Weights of a small GPT-style language model, trained from scratch on English Wikipedia.
Architecture: RMSNorm before each block, rotary positions, tied embeddings.
MLP neurons of a small language model. Each row is named by its layer, matrix (gate and up: input weights) and neuron, and shows model dimensions 208-335. Each number is 50 + 12 x the weight over its row's rms, rounded and kept within 0 to 99. A neuron's up and down rows have the sign that makes its largest values positive.
After each neuron's rows, "fires in" lists the words (lower case) most often at its 100 highest values on Wikipedia text that the model never trained on.

L5.gate437:59 39 51 66 45 56 14 25 53 42 60 56 43 38 51 41 62 58 37 44 44 62 46 49 41 33 36 38 43 63 37 49 44 46 46 21 34 51 50 41 53 60 37 43 61 39 51 41 59 58 19 60 39 32 46 60 37 49 63 48 40 58 43 57 79 44 27 47 35 35 45 54 34 20 64 63 52 53 45 56 45 41 61 41 54 63 50 40 58 52 58 49 39 69 60 51 59 40 44 33 77 62 31 32 35 65 66 41 58 72 52 48 46 42 65 46 31 61 51 51 34 48 62 46 58 52 72 40
L5.up437:61 42 37 53 62 49 41 41 56 56 67 54 43 54 37 35 45 49 36 64 35 45 56 53 61 64 20 57 79 38 36 58 37 32 38 57 47 53 37 66 50 39 54 56 56 50 41 33 28 69 58 65 53 53 46 46 42 70 49 34 67 43 31 56 50 68 56 56 54 35 59 59 59 57 33 34 73 36 49 41 52 67 30 54 56 60 44 67 44 59 47 44 58 59 53 50 62 51 66 55 46 39 62 27 57 43 58 58 57 30 37 34 67 37 57 64 68 55 35 63 43 46 59 57 57 50 37 58
fires in: "of", "in", "into", "on", "along", "throughout"

L8.gate884:42 65 70 55 13 47 61 22 54 36 55 67 50 65 53 49 41 66 60 35 63 54 44 42 48 60 33 36 34 54 38 55 78 46 62 46 59 45 57 30 52 57 40 51 49 53 60 63 46 43 61 56 48 54 48 44 24 49 50 40 46 48 23 41 47 49 45 73 64 55 51 43 49 39 56 47 42 68 61 33 48 31 21 49 68 40 46 64 42 45 54 40 61 25 44 42 59 48 61 32 43 49 54 40 36 62 37 35 62 36 46 71 54 45 58 54 67 45 57 37 35 57 36 73 63 48 51 42
L8.up884:59 52 56 48 48 56 51 66 37 21 41 58 63 67 65 62 67 29 53 39 54 35 26 51 51 50 60 33 31 46 38 72 58 49 41 55 49 30 52 58 51 50 49 34 67 71 31 60 58 67 63 68 29 52 67 54 53 46 56 65 50 51 40 42 50 57 63 65 76 19 62 71 52 37 51 38 43 65 38 46 59 35 57 34 58 59 50 52 36 62 56 61 79 50 42 65 54 61 37 62 47 76 75 41 42 57 47 41 49 40 48 36 59 36 47 43 41 44 38 52 64 43 62 54 35 71 41 44
fires in: "to", "would", "will"

L2.gate763:50 38 52 76 51 43 32 44 55 44 29 60 42 49 54 38 48 61 58 50 36 41 45 62 42 50 38 46 31 61 45 31 46 58 45 34 47 67 49 55 55 53 44 51 53 59 39 59 52 42 44 52 57 47 62 50 31 38 47 58 43 49 71 55 44 26 56 55 64 16 50 67 45 54 30 40 43 57 59 35 53 43 44 57 37 48 65 39 44 37 48 27 50 39 39 50 57 50 32 38 34 62 52 43 32 56 56 30 52 31 40 73 43 44 62 40 33 65 76 62 22 56 22 41 47 48 32 46
L2.up763:58 62 64 35 58 87 54 49 50 39 38 45 56 52 51 17 62 27 73 43 65 47 39 49 55 36 54 47 57 60 51 54 43 35 70 60 37 38 66 48 49 54 57 30 50 51 56 41 51 65 22 50 54 51 55 29 40 49 47 70 51 45 53 55 60 56 36 66 54 50 43 37 50 54 61 51 55 55 37 52 48 54 46 66 43 44 38 57 27 30 44 69 58 56 68 33 62 40 48 40 63 42 51 58 50 59 38 60 51 47 25 61 72 31 49 56 63 62 52 70 56 43 52 59 34 44 37 29
fires in: "of", "to", "by", "before", "after", "where"

L5.gate739:39 52 50 62 55 19 52 54 27 36 32 38 51 66 81 30 45 43 68 34 62 75 31 61 55 33 42 58 49 52 66 60 42 58 64 38 68 50 66 48 49 57 43 54 53 58 43 33 65 32 67 56 63 64 77 47 55 39 44 30 52 23 42 34 42 51 47 50 49 64 51 29 69 40 63 57 48 59 25 63 51 40 53 66 32 54 47 44 45 58 27 41 40 68 25 47 28 43 53 30 51 53 49 61 49 44 47 46 57 50 45 57 47 35 64 48 55 32 61 47 79 25 42 72 37 50 54 49
L5.up739:35 80 38 56 52 63 63 71 44 22 49 58 53 64 50 61 69 42 58 27 43 35 48 62 48 37 47 51 67 45 44 48 43 54 58 52 78 42 68 59 55 51 37 47 65 73 51 81 42 59 41 44 37 41 50 49 45 52 64 40 37 45 63 42 29 39 56 63 40 50 50 52 66 62 36 54 62 64 48 47 43 43 41 37 48 71 80 58 61 71 57 81 36 46 52 39 27 58 73 48 45 47 38 48 42 55 62 25 43 24 53 47 46 45 49 33 46 46 49 54 53 38 50 33 41 50 58 38
fires in: "would", "years", "days", "months", "games"

L5.gate424:37 46 45 49 52 33 39 43 40 30 57 57 77 47 56 49 39 60 69 70 42 57 41 38 41 13 53 46 28 46 46 50 49 55 37 44 49 41 34 50 50 31 49 44 87 36 42 28 38 63 46 41 70 71 56 41 60 36 89 66 17 66 52 51 52 64 34 76 44 24 50 32 44 59 67 55 45 64 46 49 42 45 37 58 35 51 37 50 55 46 54 34 42 42 38 50 48 40 50 47 48 70 48 60 38 50 64 58 45 36 44 46 48 24 54 44 47 57 48 51 40 51 53 37 44 54 61 42
L5.up424:47 30 62 66 46 51 54 36 49 72 66 44 59 59 49 38 41 70 48 29 71 37 59 36 66 55 47 56 60 40 42 60 47 33 56 71 34 40 48 74 27 53 35 47 49 39 57 56 40 34 48 82 58 49 63 31 39 54 41 53 67 65 68 48 53 62 41 61 51 18 45 30 60 63 78 55 43 40 53 50 65 47 45 37 53 40 39 33 57 64 53 34 59 32 46 46 48 25 39 64 44 34 57 58 59 65 44 63 63 32 45 37 48 47 57 39 66 80 47 59 46 38 46 47 36 29 51 73
fires in: "by", "to", "in", "of"

L2.gate751:60 72 72 63 32 36 48 44 74 53 40 38 61 69 35 53 38 48 55 36 55 41 45 63 38 68 38 68 44 36 32 36 50 60 61 52 31 44 59 39 60 34 49 53 41 63 58 36 46 42 50 61 64 53 45 40 51 14 52 51 50 58 45 64 49 51 44 54 73 56 40 41 42 42 49 37 43 61 52 58 30 65 26 55 36 52 45 66 58 50 53 48 63 47 35 45 63 45 51 44 49 56 70 40 37 34 38 52 36 51 22 49 47 52 50 48 53 58 43 48 61 57 63 54 52 48 66 44
L2.up751:61 36 69 42 41 46 23 33 43 56 60 67 44 53 56 74 38 46 25 41 57 49 38 71 38 50 59 64 47 69 46 40 61 53 65 47 47 59 59 41 56 59 34 73 49 52 23 48 61 62 51 46 54 48 52 39 47 35 56 40 37 53 67 65 43 26 64 35 59 36 74 28 64 49 60 43 46 44 51 38 38 29 51 64 68 54 39 52 28 35 43 41 33 57 61 53 48 34 59 63 31 51 46 69 68 76 52 56 51 40 16 37 46 44 46 55 39 75 72 48 48 39 45 51 35 55 36 38
fires in: "to", "as", "in", "at", "for"

L2.gate300:42 54 58 39 51 53 22 38 53 46 43 38 59 72 43 54 41 42 40 42 42 47 45 59 65 57 50 74 53 49 48 35 55 52 59 37 59 52 56 43 55 64 63 36 46 54 66 69 44 63 57 56 60 73 32 47 57 40 53 24 53 55 53 71 38 34 63 73 43 53 56 45 45 45 46 46 63 44 55 66 43 42 42 53 51 62 56 53 37 45 44 53 54 44 49 61 69 27 41 66 39 53 61 52 77 51 61 32 62 51 41 40 49 51 48 39 53 68 50 32 47 39 47 49 32 61 50 50
L2.up300:44 41 78 61 40 74 69 62 57 43 38 55 40 40 55 52 62 42 57 71 61 62 40 38 48 57 42 56 53 50 44 48 39 49 52 55 54 44 54 48 45 61 34 63 47 52 55 48 61 60 22 37 61 67 48 32 27 56 43 70 65 71 64 67 42 53 55 63 56 52 55 45 40 72 54 60 43 65 62 62 70 49 29 47 65 46 45 67 57 62 57 53 67 67 54 69 55 50 33 45 45 54 22 52 34 56 41 45 60 61 53 39 49 37 50 41 36 41 64 62 29 48 55 44 36 48 37 72
fires in: "2nd", "second", "3rd", "early"

L9.gate951:40 56 69 47 30 78 56 29 46 39 50 60 40 46 40 40 51 59 80 46 22 55 44 63 53 68 59 39 51 35 45 53 42 53 39 30 62 52 36 56 44 51 56 49 44 34 49 27 47 54 45 56 45 60 40 35 36 61 60 62 55 51 63 33 34 46 48 30 44 43 66 37 58 49 68 49 49 39 49 51 66 32 21 74 45 53 54 74 32 51 27 42 37 34 56 44 36 43 79 39 44 48 50 44 77 54 40 35 65 46 52 64 32 42 49 43 53 51 48 65 46 54 49 52 51 65 45 54
L9.up951:49 53 28 60 27 47 44 46 48 45 46 74 49 58 41 57 55 54 65 42 64 67 47 49 45 46 27 41 48 34 42 51 49 65 51 36 59 46 47 43 49 52 47 26 50 57 35 41 52 44 57 72 52 42 51 39 59 42 57 67 52 54 44 53 42 53 53 76 50 73 48 44 52 30 59 43 41 41 35 51 35 28 24 49 27 21 38 41 69 34 34 45 67 43 44 58 44 31 57 68 40 24 56 54 61 49 45 32 46 34 60 67 61 30 45 64 65 34 51 37 54 54 41 51 50 60 45 43
fires in: "to", "and", "also", "he"

L5.gate425:50 54 65 77 44 43 47 71 30 61 42 55 58 67 47 38 69 37 56 33 74 52 62 45 55 27 41 54 51 53 38 49 66 70 39 39 59 50 43 46 59 59 48 61 70 42 57 55 44 59 60 29 39 64 42 56 50 40 47 32 47 27 61 45 40 53 44 65 41 57 23 31 46 62 47 59 71 64 61 64 61 41 60 62 48 68 70 64 66 32 29 46 44 48 49 44 60 35 24 48 44 83 37 52 42 55 50 32 44 39 47 50 32 59 59 48 24 50 52 63 38 42 60 53 46 35 20 61
L5.up425:72 41 60 34 54 56 28 48 48 39 63 35 57 42 71 32 36 58 53 40 43 68 42 55 50 42 82 54 40 71 60 70 31 60 57 42 43 66 58 65 47 64 42 46 58 63 47 58 68 53 46 54 46 52 35 57 39 72 42 68 66 52 60 53 49 47 43 39 39 58 58 40 32 55 59 43 43 22 50 32 27 33 56 72 54 20 62 49 47 56 39 30 69 32 39 47 50 60 47 63 52 37 50 58 66 40 48 38 42 33 42 23 68 46 62 29 49 56 55 42 46 57 31 52 38 39 43 41
fires in: "of", "among", "other", "from", "to"

L5.gate840:40 63 52 47 49 19 42 50 42 59 61 55 68 41 41 21 53 84 61 54 44 43 43 16 52 57 33 39 46 75 38 55 52 35 50 74 41 65 25 61 69 56 60 56 53 43 47 57 39 46 55 27 64 45 41 35 31 34 54 29 41 35 53 63 62 75 65 67 63 36 64 59 26 44 57 36 68 45 51 57 32 30 53 32 49 40 64 41 52 36 55 54 62 42 52 57 63 17 32 35 52 59 70 53 54 38 48 38 36 43 21 53 61 56 44 44 38 61 55 56 50 32 41 47 50 60 41 58
L5.up840:39 42 33 40 68 18 52 46 31 36 65 53 47 30 67 39 56 62 72 34 44 53 43 52 60 53 37 62 30 62 69 75 60 39 68 42 74 55 43 55 43 69 48 53 51 45 78 48 52 59 38 38 51 44 44 57 43 38 66 60 45 58 61 53 60 46 52 44 58 25 49 65 59 44 38 56 57 23 61 53 63 45 28 70 61 34 66 70 51 68 47 53 38 35 53 61 63 44 32 55 40 46 48 87 52 38 40 55 45 53 54 27 45 52 44 44 38 57 64 61 60 52 38 23 51 66 14 31
fires in: "first", "second", "no", "for", "last", "third"

L2.gate260:50 53 45 55 49 50 76 62 26 50 63 43 63 30 39 44 40 64 53 46 58 39 58 55 54 63 49 75 40 53 72 42 69 63 48 32 61 70 60 50 37 60 40 56 49 51 48 25 79 77 51 50 56 50 51 37 52 34 56 47 55 48 45 49 43 51 42 57 36 57 53 49 20 74 81 43 58 56 45 66 47 59 57 56 62 62 43 51 55 20 38 40 71 37 50 85 57 39 42 69 51 41 58 63 33 45 59 58 64 60 33 65 40 52 49 46 63 45 52 36 43 46 46 36 18 61 59 38
L2.up260:54 64 59 57 52 45 73 47 67 48 45 60 55 52 52 45 31 43 52 53 54 58 32 36 48 62 66 45 71 42 40 43 45 32 60 69 43 34 45 36 41 34 48 59 58 23 57 51 50 43 31 48 50 67 32 52 48 66 40 56 39 47 48 50 42 58 29 46 67 68 56 64 57 37 56 48 69 51 54 63 48 43 34 49 57 37 51 39 62 68 55 54 50 51 45 44 60 57 59 53 58 68 29 61 62 56 35 51 51 68 60 71 48 38 46 58 26 63 64 48 58 26 62 31 57 52 51 65
fires in: "2nd", "3rd", "see", "but", "4th", "1st"

L5.gate546:34 57 65 63 59 52 51 39 44 69 50 60 47 65 41 74 43 70 39 33 47 46 46 75 58 45 66 50 46 42 50 44 56 70 40 54 52 49 37 77 61 65 48 53 66 48 43 54 39 63 54 48 52 36 42 57 32 35 62 41 27 62 74 32 61 26 50 46 45 55 41 50 55 68 56 42 47 55 46 38 45 38 68 63 44 47 73 65 63 59 63 46 60 61 40 39 46 42 37 19 46 60 63 46 28 67 61 50 51 69 54 72 53 61 50 37 39 50 72 38 41 38 63 21 36 28 57 36
L5.up546:73 45 50 33 67 78 45 48 67 48 62 35 46 44 38 71 37 60 49 65 40 57 44 28 38 59 42 49 69 35 36 52 58 46 72 52 70 62 67 78 42 58 53 48 58 55 56 60 72 53 38 37 56 62 36 58 43 56 57 49 55 46 60 48 58 60 45 56 45 32 73 42 26 62 63 36 59 38 27 41 39 35 53 59 59 37 59 56 49 52 56 41 47 55 32 40 36 52 37 63 42 25 48 53 63 71 55 53 43 43 38 37 42 48 42 73 59 48 57 59 46 73 40 40 33 69 44 55
fires in: "of", "s", "with", "as", "from"